MLP neurons of a small language model. Each row is named by its layer, matrix (up: input weights; down: output weights) and neuron, and shows model dimensions 0-255. Each number is 500 + 40 x the weight over its row's rms, rounded and kept within 0 to 999. Numbers have three digits each.
Before each neuron's rows, "fires in" lists the words (lower case) most often at its 100 highest values on Wikipedia text that the model never trained on.

fires in: "a", "is", "and", "an"
L3.up877:537506474455493500478483484529478597460595565476514458469419492433416528484498472474520537499523537511455474429497524451493411468423553475486369557555482514529542512544569530547521520559503493468518533425495517591459471564448457520493522559549561496572496539497494513494617539500562481490524556517527529523502437544506502486462508497543532579504529476517449407491515460545443591520502536512470524487480565525460567481503544457443508501475501540447508516523517628496505433509468423509513505505475598497502456511533546503514499536453482493525526546489533521575539524499498552507522457543511477470465517534487529505446487499528464544548499502464484547516499475462501496496480412491547470535522504472451506453527445575541495570551488526551521453512530509481491478540520519
L3.down877:511526476504510512526488537515454419494507464452444543463548522504531525552563462482453534422449515475534443549485530490527464486444540507512514505490418471519474525458637541500464542481458547533516497566450452453510556502465461476519463454468488513467527538531525473514487460488480512507482558477560538460484425460510508490522425501459537513542499477467549526469428618425544522483476419510467516452483490497523545498435515460511486559566435508546541493450545491494554481521495468481500439474453402483492578505461533537566504503600502501512452451465452495515477447489568482586469465509519455435526476477489413515479531539483514559493420478534513460473498520508582535475490573489431499438488452590453444531486520513498523479515547473566541467509545549470455490540472455

fires in: "the", "of", "on", "in", "to", "my"
L8.up159:488519538438505440497522517466474485456402556588488518480522472487480517488425457466575484570494482501442518491566542440442463469485490421558504508499484447497477504579526536538473493489508539501473534451452533518421495541451485481504507551499479493487461485538498552482527502461582492462496475533406496484548484487553514570482525479536442510494522460517547487512587457450498529504464448551461467522475475524469594554445493451533482541485490469497566543493472518524513485546467495406502607510514485527533521448470468500568517527485492540425484494472479437483507497458562535472453499506476428506488460397529560562496563515455437530540477473463539505456594472538449576508472481532563497555498553525479482512511505594416519489524510493464501493530387475456458476457463538
L8.down159:511596442459460500496531480526511410484426502525492490489488413510466534434509472545460414457489465410513575493500531524527534542491505534449514524606519550515510455523517504441522507486554548534458421553555540436470465511532479510497499493531580483474557448509465486460486474530481504415460572512512552547516504468520524464441527542499382481502480545544452444544530469511517522489513537510489504473482509560481528491520512530492526464513513453532462520445479446531429564462506516538458526480490462589534522442556524448442516579417503491509506498420530531521468562561547489518495459511565468487541488508530505494446548505545502515411511514485588502465457521415490520478504518488477507555512497492516418530587440501478491486498532496449549462522482507606569467529455484

fires in: "which", "that", "as"
L3.up813:485464488496493485544509499492515562500488551554510550549472407469535470491525463579497502492535498473479482519472488483537420451564503440476428510525462443469482452493541489519481435511469541554468465458574477604510431562493533501510500483493431528626534512501529444461489475443481504462497561488551459484458563457505501552471511538486425506422504502489482476491516446519503514443554549607509517507542559541488558450458496463495526508479487493565476517473455450396547467503455565486555515537492522487466505445523486498488414420509563497489449504501505520487543401461505553502549483515521595494534456467476544466563526527502495482525474458449564537510494444478533454527566558506551567536478493503452542456446568521465492549548502449468493530539480471456522499415523458
L3.down813:495603493494457522495474526451520466533490528509525508417450529448517554502524540523439529502525461510478537507522482492498549426534539523485459568500533454498480518542556465542474518560510518488483415517485566419529505471452457488476516461487476463483561569482441506414526491508531596462571514496488489504517432538544550474480454539528531543548550461526513546449447534478468472580503468439510519481456501480499515463549484546529441595487543486441551479446541519512473544520505496552508438459505506531544487423477508557519510533465488509508494498519572547532576472483528489541471563563443533458481567487535431520496556489545545464518436433462502527518519596467518483424524509495496447492552456450443487377567527469506394494494505458494463547544501526506570533540463516

fires in: "a", "an"
L8.up982:575488437488513472460514536529569566455523579525453508475488498491384532479435487560485527487533465503438478479490511488524522494464500539523445519527430476489465461511490531439458465527538482498471601507529535501527539478444526425488567592541566507508435473450528465460539472476503501433547453512572477477512453478512478581474501456473422526544527488469499485516595453523490506487552545477472471474533537466452500405554475471462482427542526566522465525526491498588458543455460512491490501555490477493405522534473498502491427459462506565544462457433482438496517432483550585494523577501510480569484479502518474463462492443490510438442491511481419535462505521507483536495501477486579464506483470485497504499537460513480559558548513508529520493472482481382500454423535510
L8.down982:494523536527457524426498457472452538486559550470495537489503516492394510533458507478596436442492499425533503561472515457563472459483546562498519519456428438508613490479508560517489536553413512551520478502486520506513445469550474531482496510475495524528515546486498475525433471469427544464481473516599543532510457517518523470494441547522544535498488446492481536584419513491542574591479580545547427474526522545441534536523416514413482560528496419459479461479490531539526506503490489539464502477505490476469512460516515446493523565486482551513555610464498531585506471491558574503475512515480478518469470526486466567505542516515492540516470549535484541552523506524430557480531460434500532504523482484543464466521553462456499578511519579498551431475512477468490493504466506

fires in: "of", "march", "into", "in", "junction"
L5.up653:492483499451479494459545488552507547514481510495428516479503487521502496452496556535532530387427554473518506498535521434466527487453550528483523473498480499518502560478426572485480494458549444518458498525522536478516485439491545551469597552569490524519441427591522513433450506468497438539525514477478560482525484592581533516509527492434517434516544471542514390489590503543440612510485516500494429494499505484552562532568516516482529522511489519533513512549468569541487478546490539519486561444488457501484493489482458496517493478530537565555458506521508508508520483529521464562472521500492467526470490471570545510501543497569565436453511489541519480480506429475418539451458480555591430591518507516489467531425512479445514520485428433484535550536457483514469577530489504
L5.down653:478544506421530553520500492601548523463498540445510446484479523526533514478479483568465496493531487526506562468506493479538527610530541480538443509532436550470495423509519502470513476513525489504483409468473518560523495548485523471547519557543478472462535534464535458519545554496559466531525523539493520473435433479474550612545534432492529486468474450530434526530513535591495469465545545528536536463567496484530461498526493419555444514498488427499464514520479497528505431465492500515471524421451425552573523441488477435487495487438483475558525549516491498504451534472502492499520462553538562505478503478479462518512483448488565584460580538479488400539465467559490443451556536490475584487402519521507513487508487473494517466458550539426489510410526536537553540463510457

fires in: "of"
L7.up500:454520483450498516465497462475497537498521507567459474498494482528445444510507500539493489428432513513539478502611512396443518476509513481471492411521471499458557436535455579470475514510491480537514484476540471554526479472476501512522496518450515516539533487603502522428499526512530489451516503465518470503525492567478538520532510567496477476546554398544559503451554508463444565483509478561493390516488482528544527456524564453441522549505489461483574512529464510518489458545415531547495498529444502443463492511492483523450487496463515534476479520499500512545543522498571513493522513454545588543623529482533482517499469511495512503454510528439507478454584436506532521504530485610515570541474525504469503511449485561470566494483512387489548541481427541492521488367498445
L7.down500:521394479500516507539491459533494515443522475482549484472491494428472505471442504519479517534498502522486509461454514506527567551562521546489577510542514546502465443476509453506514492592502561490530470456439475550474550459588465496545498509552487511510516478495537512526444505444501466486475458476518502497504424470450492399509496526543526489510504578531455491566486445489498493500525505513519529472482474520410457408526491504442536484497579499538520540515509588512412530534529443506493513472469506518501510522471549507522502580452476546525512512478469490574534528582516547526530534520603448509574539571460516502497436579565534448486498566433489490515455493485528530544534507468437504454514476531502454462462386447436488590505452459505517461397511447485411515558500560

fires in: "a", "his", "with", "an"
L8.up468:472497440513490519519523466505490451543488534608470480488535491528433468518490473523556545589449434465506493549459543543486494488458446484495485454510470519469519522489426452447503564496524458523479555496551480498500519463459535554517586499460565478526479560553476526480518512476479536558514414479537459475482535474540531514441521549558561503542547498469465517411514517467478488510538516481525473433486537531482485465565552512480501549534471579486517568559505567565490503482466568542511545478422553464495476566529482577531509493464524466539545534564585524469473474494607469562458442523502512516495532474496522536511459546550450533421465515477536510502574482425582473521423491485534498521499552493437496441456486525524561464536487468590472469454504555571434536460483455
L8.down468:466486509477491510464507542563435451573546582501520481439555470476454430556520511497456519520534469476444458498490500556505534515471474456529459507494449443472553485493475441451515435506491575509486495397489458547518496435506468464500521509555454412514441482496485541499474531467518508461500513545555567512528486504517522482427427496556505500477498554435526520619464482548531528584476432612495537449551564540569451496525453504449513513452471562582473440484428528522426427426524478557479587501526427498534521488454469514476476524498482556466520531510487539528505474496511533557466525468496479498566481489494525507519497498438533462534537487502537466483467486455508527468522568518457487558555555513523476532465506490549512579528532458554503482445595502572544493504474483

fires in: "of", "under"
L8.up758:486446480485520539446518485495539494484485456538486411491481476556472424586446529535550426423525534484553475561459498480534521476471560493487490490535465473473514433517495490524475546466520449569477507521463593548490398525462532533488502537423535425542431445534459553498536529508477485469496480518508519589553454497433470487524518461502559565429522488546513483511518444530499536571503486511407397558454565516419564508510444530522494503543504489488615522463489542502475442553391514468498465479455473433435493535536498530438431479542533485442444485476499460501546488474488483514511480448546510483492510467540525497480541433511489517470560506539501509445521450524501408535494431460517517582472472509459442519496493504493562513459492515476527490436473485520523493479527463
L8.down758:526507446482447502538507530486377490506515437484522559504466509498493491487561539523520534496551534439510541475481507496421614558546540536418538497512504469463532542579412523512540485500568481502490443500545440559491465487551432472500467469506530445515515584563560506470426481502565537465563474549479454523517532518515503531464493535446495482446470496489521432466515496520477496441474520485482510475448490464463423447451552484546518540513472477507543506483506474461478544547486463491528563525446450529460460577514476441472551561477439425517503578538542472496464542498506569473451522473515480532492508411501530520455506474541484508476505525528491441405492485515525554472489430555431508478494449433491479467573461460515465507474405464456536476521565518423434563515489511

fires in: "of", "thousand", "thousands", "rights"
L7.up488:469473497489523447541521474499506569447545456504466502525471543476501467491506466505503582506590517529450478477542560501450500433601493454505515491478473446479569457525471521482528551555571501496481477463470510570489480516508490512469435540513516464530496457570482545485561513487526551544495478453517454516483455466503499514543504460524494528465485484561466446507510493474522540419552470522481411528548485475495468520534436537505505452502498494467538509506597495506569447527356478467431499554492530437449538546560501490477435517488563442407527496499457437495530534582484577535497453525465483480513523476494560575487437465456543437554519544479485455494551479455551491520485468496483496559418447547423545533487435491443585510479544446488528582485508486446437471481498481
L7.down488:502433487480499524496491466433533483423529489459512493509493567513508513493487455516444423437528549493507483511414519474458558502489531480524476513535470543475430450492502549457567476511550509543519487510452510592449497482490529481499517512474501430465558520539547530536499468474583481515519565439520518562514438539463436427461526440492514460538510502577491503472535424524509518526505504515518487490391401464546491494443528512474612496541503500541511491493526498508467567497400457449481513515527487552486467478489476595505513549570481530479476498483563451558471546535516548546528461514512493488477508517468549452477478504525532458500517496449510551469519452524513530488528546532535522455371424567510478538565511582612556476456455511462489468510565504523403554485502481

fires in: "of"
L5.up1021:482491428534502514480536489518522577499540538545480542538488473512517508474537552496479465483523479428560504491469510470431549491560496432496539574464454519476546471568420629481477461480446480524428453471580483522558519475549514494441545509484483544555446534551518492518525526526487520444494453497503462462500524513519542430527510438446540484491460428560478495471512406513453549430509476502544521554549536603515485472521540503535504485496545520465557514537538528488503454450506474485509489575543491455482479485582504595513489502424541424555551520522474523485485489471508565536503480440455503414544452453487502542548398500490463481517488520523544512490482453561501531446480483468488527530519489534499497573451507472409515517564560480513428561520487493431530533440522436
L5.down1021:454427515472480524532472480499499524521429519506476514475529531442508476455522477480504468533445538536470473511527513543497472485434480524469538494474581434514567520504532458564537454568499541451485569491432535520479531617548511434525491495444482565527482481488509489528493515412410567489523476507484484466478496527577509483505421532573570464550508560536492522489504434588521517513483476505532543492440436540457518419400522372530572509538529524527443525500561506474564470573531504503548495450505558469470453514495458474548512495501403506580503514526528571540481468513445441517410518486462520488511468537558538448498547530507525412514495433433534511484495484508536478463497500513484486493563471505559588506547543516527473489484495456521539481460508496503451478535462501

fires in: "to", "that", "from", "about", "as"
L5.up865:498439525467444576467501487534453450516391518509504458533534487461470507521542531492475485500528475554562644572501533523473492468526511516499530492481462463487491483495515492504497471526523552486434447510452517461530547540392557405479550435537458462538472475553562476430530501463478508462481461486473522521485491473553563458514520543493391451473475528470561489484525462500529450525489555498483572485480483494552512541490503405462507584559586454512530524505454509460532477423495456502501533500468480440471500552511491546544595507512502470488441444482528540505548480463488472583487496508462531481546493491524535498502526646559453467497516539486554501424462475511453500439540548472522547534456460521493524510419502403477487474498513511458504524525453458498490461506533543
L5.down865:502544495447450541486509498497488541508461488522525501539388516434501513531493473474438540518555525510447500481520560500471541476490563531560463543569514489506493515554539481446451523446582450456526522472512498513555430475515426436508533496492491461559527526451428491513418467540482429451495578461489467431467415519502456466486519510580551473486492475516501459523518497532535571582553532513495556480502518499500468521523502545474508404525474482504512482441472519564454524519564499473453535457518425605473484555499501455566431492476482490468490532486415565457483488574565454545598528476552476505467473453481541501518497477522491566546478482505413540523508515437547542517514533543529471455567523455540507494504424461537475488418464490508480510497512531452488533476417562

fires in: "that", "this"
L5.up508:459471503468445485427523469506479514524425546479512454516470524510480495551484569484547504420516519529490476494547505534494554531494466567460501472484473453505491474453507487492531492458540493539460480475548494510435559495518503471440476457483499512537507477473510546361534473436444469511490520530506541494499458522472515434462526428501467462480525494529498491449475412445507551494483479461550493469508448473529457519469525451475509544543510477501601545540490504478544446469509488506493530462543508562529449532523542520550546463538450488501431428398530490479552512457461501562590521488447528533506544524536559508497512602531467492533469509495658510493484433507459508488544489457555433552485494476457497499454457492517528526554453452493525481383518459485466574370562508
L5.down508:567477480454537501542531459459429498527548538516486455533481490445513542478532515514483460538506486504559498490506482488474550519547438480569550429526564500549434445444528507477535535519493474517480519472530458540450505427531527548551490530496524508504573551451474558608493446476490467472518495516497475509525535533455508614476425508473468423506535485487576485535517463538505559488467556513443443436481505526493492517505545539583523457582508541460568514530480541507484495506510523429545561515506492576544541443379489459529530444488480500580432512539553487485529457557465495502466415455496516486543529467476461488481531455486471532546446538494470473503452467511489501550511450463487459491519553547530484569501518605485545487444533524502514455450439547501568521510402435